config.toml
positions = "rope"
init_std_up = 0.0176
final_lr_fraction = 0.0
dataset = "wikipedia_en"
MLP neurons of a small language model. Each row is named by its layer, matrix (down: output weights) and neuron, and shows model dimensions 256-383. Each number is 500 + 50 x the weight over its row's rms, rounded and kept within 0 to 999. Numbers have three digits each.
After each neuron's rows is what it responds to, as a language model described it from the Wikipedia text at the highest values.

L8.down2779:508478540540474360504448470519459479474501582421491442537491490513550493564516493500511491458506523442526477440397450519434524492408560455433536415533522462366448489479509465569570478501601451514576445474517497581461526452497558498459520446453572416546533488494512569469407430588486509478550590463532401500498476484519447462440460506444449442527513453581506529388530534501495497629453
Responds to: Place prepositions and unit slots. Prepositions (near, in, at, from, of) just before a place or organization name, plus ft/feet after height numbers and digits in stat tables.

L10.down2293:473414478548464471482463454484483556514471491499558462456474524508425417493532398460489484462502460545540485517399556520543506489424526504494557581498474496456515556543394507476593473481462505598370483447530544501437472453438495518513629516444517422454543479495466479475423483633509623486393502429474550505478541413482511427413574476508438472503494532514474507516477483488493490501516
Responds to: Statistics table cell ends. Final tokens of numeric cells in sports and statistics tables, such as the 0 in a 1–0 record, the th in a 67th finish, or a closing |.

L7.down2449:500527429504515592517468554506502459502524475476540454454495555567515507527557529456488578479461479462469504420517530478545514444489498562480437522426492481475551544582512495500466556515545555514458520434549464527491403472551502593469545521446486602404571476487454478523581495539379441492445507475421452443508509388516533538423423427485464614561450593424524465539511597423462564632589
Responds to: Word-start fragments, table pipes. Mostly the first or middle piece of a word split into several tokens (Pe·ac·ock, Black Bel·t, par·apet, Sch·openhauer), plus table-cell pipes and the word after/After.

L8.down2882:472393445474650450471483538474484464486453519504472401577527467478486518475562466470512472532541450432519437536592469409563547471486535550452544481427465415467520530465490590485483533559438560548484478448504557466485528537450521466441573420512521620480402552486486562406425472545454499575468482503435566523564458497458539546428454473457550595466496442597448535517494553540474538545479
Responds to: Table cells and word fragments. Digits, pipes and spaces inside tables, lists and scores (W 27–10, Band 19 D3 |), plus mid-word pieces of rare names (Qalqilya, Tumblr).

L7.down2186:517493545488549436518476358455557546488546435511618568529442520496513564503430549522503491416508495556460487530520483476578495512485499392564514499457518430525482497478540570479511505504518434442425476508516483511529490490455435493473547452528569492486524489417492547516456404476515507456489464546434306450437468569461442439424445475419474487456498414469531493427534573557465533484480
Responds to: Sports statistic numbers. First digit of numbers in sports tables and match reports, like goal minutes (Adu 44'), league-table goals-for and scores (L 8–10); also separators right after player names in table cells.

L7.down2525:568533545542487504542479463496537459475511553568478453531474472490409538448513443483462530565492462470436477564568595428450531566489502541491467620496454503536504612506372551485494471568589628591448476466515525500488413518511548489397544481496528599526451541521486497489463562484360502548422565432532535512504411476544477456479541522540551626479497481473493468487566511517451416570490
Responds to: Temporal "until" marker. Mainly the word until after a verb of continuing or delaying, as in remained in force until, delayed construction until, dried until; weaker on "the" after prepositions and on mid-name word pieces.

L7.down2246:476446464443514502521548460488537486471503588407502566559583506524403436374484496530466468513521428504522531472470437528458471436483513456511489416536503557520584573416498488511500540445600397425442524618482447504465534443491474468435539468517493529537518467447517462524503496454455502514581515473577579484448481583491385470454408503508612576485477566581553430462475512574625462522464
Responds to: Stats table number cells. Spaces, digits and brackets opening numeric cells in sports statistics tables (e.g. after | or ;), with weaker scattered word continuations in prose.

L8.down1513:614546586547422446416478540447532488549489496454500550623497505528512520508522467468500541542457489452471462536520383505467453545467484445575478454481435523460531497447559565392436356473549451490529461412529518434675573551445479510533547505492560596423494466486553469537479516416501479457468440518497531507558491484499488546542470484584518463546568525429532450499401509446552506581511
Responds to: Sports table numeric cells. Numbers and signs in sports stat tables and match reports, such as goal-difference "+46" after a pipe, goal minutes like "66'", and hyphens.

L8.down1438:567542520488547513469600552466490447522563529429495544496469524588518502437509520517540547508399487504493563563430552539436522551524442484483532446431539467476439494473511522569475454441577452446434502529424531573575498465470606563501505448509553479518546407568526491510560497469578496504497556578557578500536506522572475518426512533523473499560520517558483460412644367519600577552526
Responds to: Mid-number digit tokens. Digits inside multi-digit numbers, especially after a dash in sports-table records (14–11, 27–28) and years' final digits (2018, 1986); occasionally pay in payroll/payload.

L10.down1682:486468574580496558459542515517538510445424472476469472547468451490485464495460386465527561456539501550502429526474511574556555455537569530480482439497498447538458486528488354447534487447593500512462473498481553490444560542418510488393506473501499481536531597498498501469492491441457485431537493444458343579493419550459483466537586512446593536539415636457464456507519479481495523460713
Responds to: Place-introducing prepositions. Prepositions like in, of, from that come before a place name or date, as in "camp in Marbella", "state of Tamil Nadu", "originally from Thane".

L7.down1287:417511394505474593480426440513387503476470493490495425528520456487551471529418470548501563580479501434503420534515546473560554472525423491547470517442559530496493462490390526553479531532463511493526596470556482516518500665534498524485530427511522516564508483491515556420549421511544444511592476462446585538390487510516452444440526484486531541429548398439572439537557469514474544511526
Responds to: Mid-word and numeric fragments. Word-internal fragments after a short prefix (l-itt-ers, mon-it-ored, an-ec-dote, Shl-om-o), plus digits and dashes inside dates, scores and coordinates.

L10.down433:461523506504398541462495470502442559474506489539440459570445509501481500537463552457510604506482542461522486513596535500461578498523599433523481440442461496549535359525445527436500543441487431530591530586495456518498580477519431480482555601512479454469446528529498489529462442479421540516628466492464445494422472527468484505475488450685426509489442423469510511501538458545425477573421
Responds to: Mid-token in tables and names. Fires on word-piece or digit inside an unfinished item in tables and sports results, mostly surname starts (Ar, L) and score digits (L 24–55).

L8.down1698:542490625514550564458463526488613500458501518481530480476491493471549508512522576443487545479547527498471549488553498472509582517494511532478583496513546468497503481467499480473515516423488507435508526555468522466531497515535468519514555525565461539471584505517536475522436566544468560507459492616523492479432488593557457475494475508503515448457541503418579463477511496548489553532477
Responds to: Temporal boundary markers. Words that open a time expression, such as until, before and after, plus the early digits of years like 1'9'65 and 2'0'23, in biographies and histories.

L10.down2958:510486521429431474495525478467541588546500569551593576476481530444477473494497558550547549430544548521449379513498606446612520455434537524449562446486392570538392561473563528478533525433530561550633509521511464449569534603527532533513484520451483407473497473427523541453478482529513515601482415559474469437578443538553416349499468424473529513380484560424465512454424511464585472503517
Responds to: Clause-opening scene prepositions. Prepositions and connectives opening a new sentence or clause that set the next time, place or step, e.g. "On the way", "Once", "From 1921", "At the west end"; also table pipes before dates.

L8.down3016:565552477490453469591501504552563578499469543449492469515516461544444464450487485475452451595493585432489483485547523521460500525568566511446464520560458461502452494501452600440470481457502570440486469548461493436505409430578422590587534435496557545480528535478443478497529481570462552537601515506550614451445503527528513587478530503515547465499507532652482556461386513479494444527431
Responds to: Foreign name letter fragments. Single-letter or short pieces (N, j, ij, J, Y) inside non-English names, e.g. Nuevo, Nagarjuna, Danijel; also decimal points in coordinates.

L7.down2667:497631454484489484373518505457454487470498459510489462499558461466581538472374503468482509582432400489526576489461511500466489482449607526547619507422535561499468520476535515497379470498553481476579427440525469561499463552589493516453496549542395471453569498525421559610487519491469469557595539477497429510497469529443538487520488477518464504496507454543375482483483603439489437478558
Responds to: Word-initial n/g pieces. Single-letter "n" or "N" (sometimes "g") word pieces that begin or split a word, mostly in names and technical terms, e.g. n+ares, n+ave, N.C.

L10.down2794:458484433467440437574445461494470515416430612450502435551491528540444449521454477498474524392504506405474497519556504450467470539598413500533385520561478538596480502504583504539490541423523498491524530529499514609513488520514557537571554456459506464585406557435520457517540575505468494466475502544430413446585467504507456550446486643518602501472444543504487528355553401435515510499658
Responds to: After and name fragments. Mainly the word after opening a temporal clause or phrase (after he lodged, After she leaves); also mid-word pieces like ad in proper names (Pasadena, Valladolid, Cadillac).

L8.down2897:436542533391548475548461551476496520496610533460568501439503467513581502463439460448414466422443476534486507546499359501420469563601612449539538436509407524484442552480603539467591457479494469529531473446629527539636572524545580505458407550521510514548446495490451462471461545491532522475428534522573512468437490555447464493557502510496498467525523457471410471491523591465512510462590
Responds to: Numbers in stat tables. Spaces, pipes, semicolons and digits between numeric cells in statistics tables, mostly football apps/goals and census figures, e.g. | 2 | 0 |.

L8.down1271:481524508453442514549427546566381502571554402514463586427527492454543491500477483502570462498501582506434488551552555566477552463471479450557506517561403464552556528479466564488463507542547462431553501528561484485484508513475574508544508558544527521557521452511492388475462529496502478462432497419592446454544445440474483509520614516494572499446561497492518525493431421479455455457392
Responds to: Mid-word pieces of foreign names. Subword fragments inside multi-piece foreign names, often in lists or tables, e.g. Ján-os, Czech-os-lovakia, Christ-os, Man-u; sometimes a comma ending a clause.

L7.down1841:534515521584540498480499390458451486496509546459497539518452557435547628474540473589532509455520496555509456506604449517459567427451525540525450417519463460522499496447409471509424513581515483567491444525473468457553518532450533405549498487501607525492538494549523506563434450418505422484502434451482576582539505504494451510524420468462550535340556431549495544585444495446476430391528
Responds to: Noun-complement prepositions. Prepositions and articles (for, of, to, the) right after a head noun in factual encyclopedic prose, e.g. habitat for, literacy rate of, makeup of the, plus occasional paragraph breaks.

L8.down1300:436489505538463459590565548453454522539477579587535483530573454450483546544525494474527509527577553556518563452495453503527542437460480435511571574518544532496468459489393499482456484469471445519502539394515490431489420786442560518539523432477442548570515587608526480455516488483517555469465542463424268695497438494411508570473554427489501425414473490472391580531456417502475517553500
Responds to: Mid-sentence definite article. The word "the" (sometimes his or my) starting a noun phrase mid-sentence, often after a comma or preposition, as in ", the first time" or "at the age".

L7.down828:477559445598520461470518602499484571535489593593503433477534414593467522375516480493453539504483558492497431448504530484543491519550472431551554485473496509473546522537453543508436580504501508582477493473495443594519496498567448555419494445507535510471551550425523523485437541459400417471484478499525613412545491509429538511484512519490434495583511504473499541490514459544485474569582
Responds to: Parenthesis after measurements. Mostly an opening parenthesis right after a number with unit or short value, e.g. 750 PS (, 51 hp (, 2,000 m² (; weaker on list/table punctuation and scattered word pieces.

L10.down530:512589488417553535621577471426524501492493517486537560448546494630484519386553562473569570533584513544568481501530445535442531434529503474492512520485498508562541469412580496541546511518468435521468500577452534531552559535490544468453491492546424540490463497574495565442482518533521494412534588472448518427579489525441449530532474423476559519449546458449450539457428502511502512447543
Responds to: Sports stats table separators. Spaces, pipes and semicolons between numbers in football statistics tables, e.g. appearances and goals columns or 3–1 scores; also a few word fragments like am(munition), ag(ency).

L7.down1228:476415538450535470561552485481449492559512424511468457449542548452456537471417510388530500519510537516494469413577483549489415474567543533470546625506461436561510511550488454578558505557468550506532486459475430477495515471562508480522426521560493500534517537521513463451509388474543445512519537502437425438598537468536522564473521518465500436444507492418548487445446467507575478424450
Responds to: Personal name completion. Tokens completing or continuing a person's given name in lists, tables and prose, e.g. Minor-u, Lu-iz, José Luis; also scattered table cells.

L7.down128:465508486510493495519504418435426495525544614521501545512438518504464466535507438473486476473569465572536505527478519524585539464504433456430474437435489528518523526510390504521476548444489496465358458434543595521455546399505544460553528476489478469465521509535608417485497460539551503530567547501493477468522518511442562560485499563522524520450528493551521470515482454438464385553512
Responds to: Sports record dashes. Dashes and digits in win–loss records and scores in sports tables and game recaps (12–10, 3–7, 4–2), plus first pieces of capitalized names such as United, National, Central.

L7.down542:502491527497604446485562481580562500412480419519501528523591531564462457493506552532532491528563487378509545500486473450487505565469540545485512502436520456409474571540532538454492500521504465551543462490478495486548436402490480475523499510344451561392569526482523477485470434470552547509500433464549519483469540468443475472486399507533566411505561534459383489505472537489489545463468
Responds to: Word-completing final subword pieces. Final subword pieces that complete a word split into tokens, across varied Wikipedia text, such as fre-ight, wre-ath, rel-ief, pro-of.

L10.down1012:463488428522496506513444533501471523444444546492418511557475467594439543491570454529414590477557534513413561510533449497483419555466365520458551524543486568595543547530492504549485569499445544561501496465472428428537530529419504551562502464476526430487509449523519560547471493496580487550515461448544579606538536471453517570482520475530470475565515484539448525528481547511658585442617
Responds to: Capital N word-starts. Capital " N" token opening a proper name, usually split mid-word, as in Tamil Nadu, Nanyang, Nur-Sultan, or an initial like V. N.

L8.down2409:445435534662501516448522472514524550442506617575531599460510585563527559498450525440533487433608509467465527452460545488513510422446437507492521511429458513492482481482343521495469513493487541493441498629572496590493420523466478554580528483514483542504507564556468436515382513553455504519477543620556524495392395475494537536513478396463469443416483493447640517572496409505506478589483
Responds to: Word-initial prefix pieces. First pieces of longer split words, especially inter- (intercooler, interface, interiors), plus in-, re-, over, high, tele, radio starting compounds.

L10.down236:573492388557606463594471465430487591502537412520499566405453527384546533405468470567341535493486569591510537572550533524533517572529526577499362531539470417432560521503547546492520452447493507518485422523437497451449443562527557557508507535470450404447556472450469599475490448454480466545558455468455549559443500521554467490489483515435503538490543489591519410503510500530554560467476
Responds to: Japanese name endings. Final word pieces of Japanese personal and place names, such as Minor-u, Hiroy-uki, Shin-ya, Kasug-a, plus weaker hits on other foreign names and list punctuation.

L7.down2908:595451530492535459580456512442538459479549612527547514532571494416621569518507497459453486466527519486551456519553423482536589471552448533482516408438637483505538625464559494386566540397514546568419456484548511509472557525601478512511512520551565479488502477488450502520514632520532494459447580523539447559443459516470520474424511480547504530509583507460498528507399462518521578487589
Responds to: Article and year digits. Two groups: " the" after a preposition or verb in narratives (into the, lost the), and the last digit of years or table numbers (199-8, 201-7, +3-4).

L10.down2369:554526429572486593528474474447495543381479498541535504519494452497485541515491479422511471505420518489501552535506530501539478506573550537416508476550549499517549616391524643468538472465605424497442435523407549551381559548464501508560516479507540379539478605441432541556506548484408516596461567543484368475470494452436515487387503477470493565528484596490468556481446489504434413569491
Responds to: Determiner after verb/preposition. Determiners like the, its, their, or a that start a noun phrase right after a verb or of, especially after won or contest in sports results.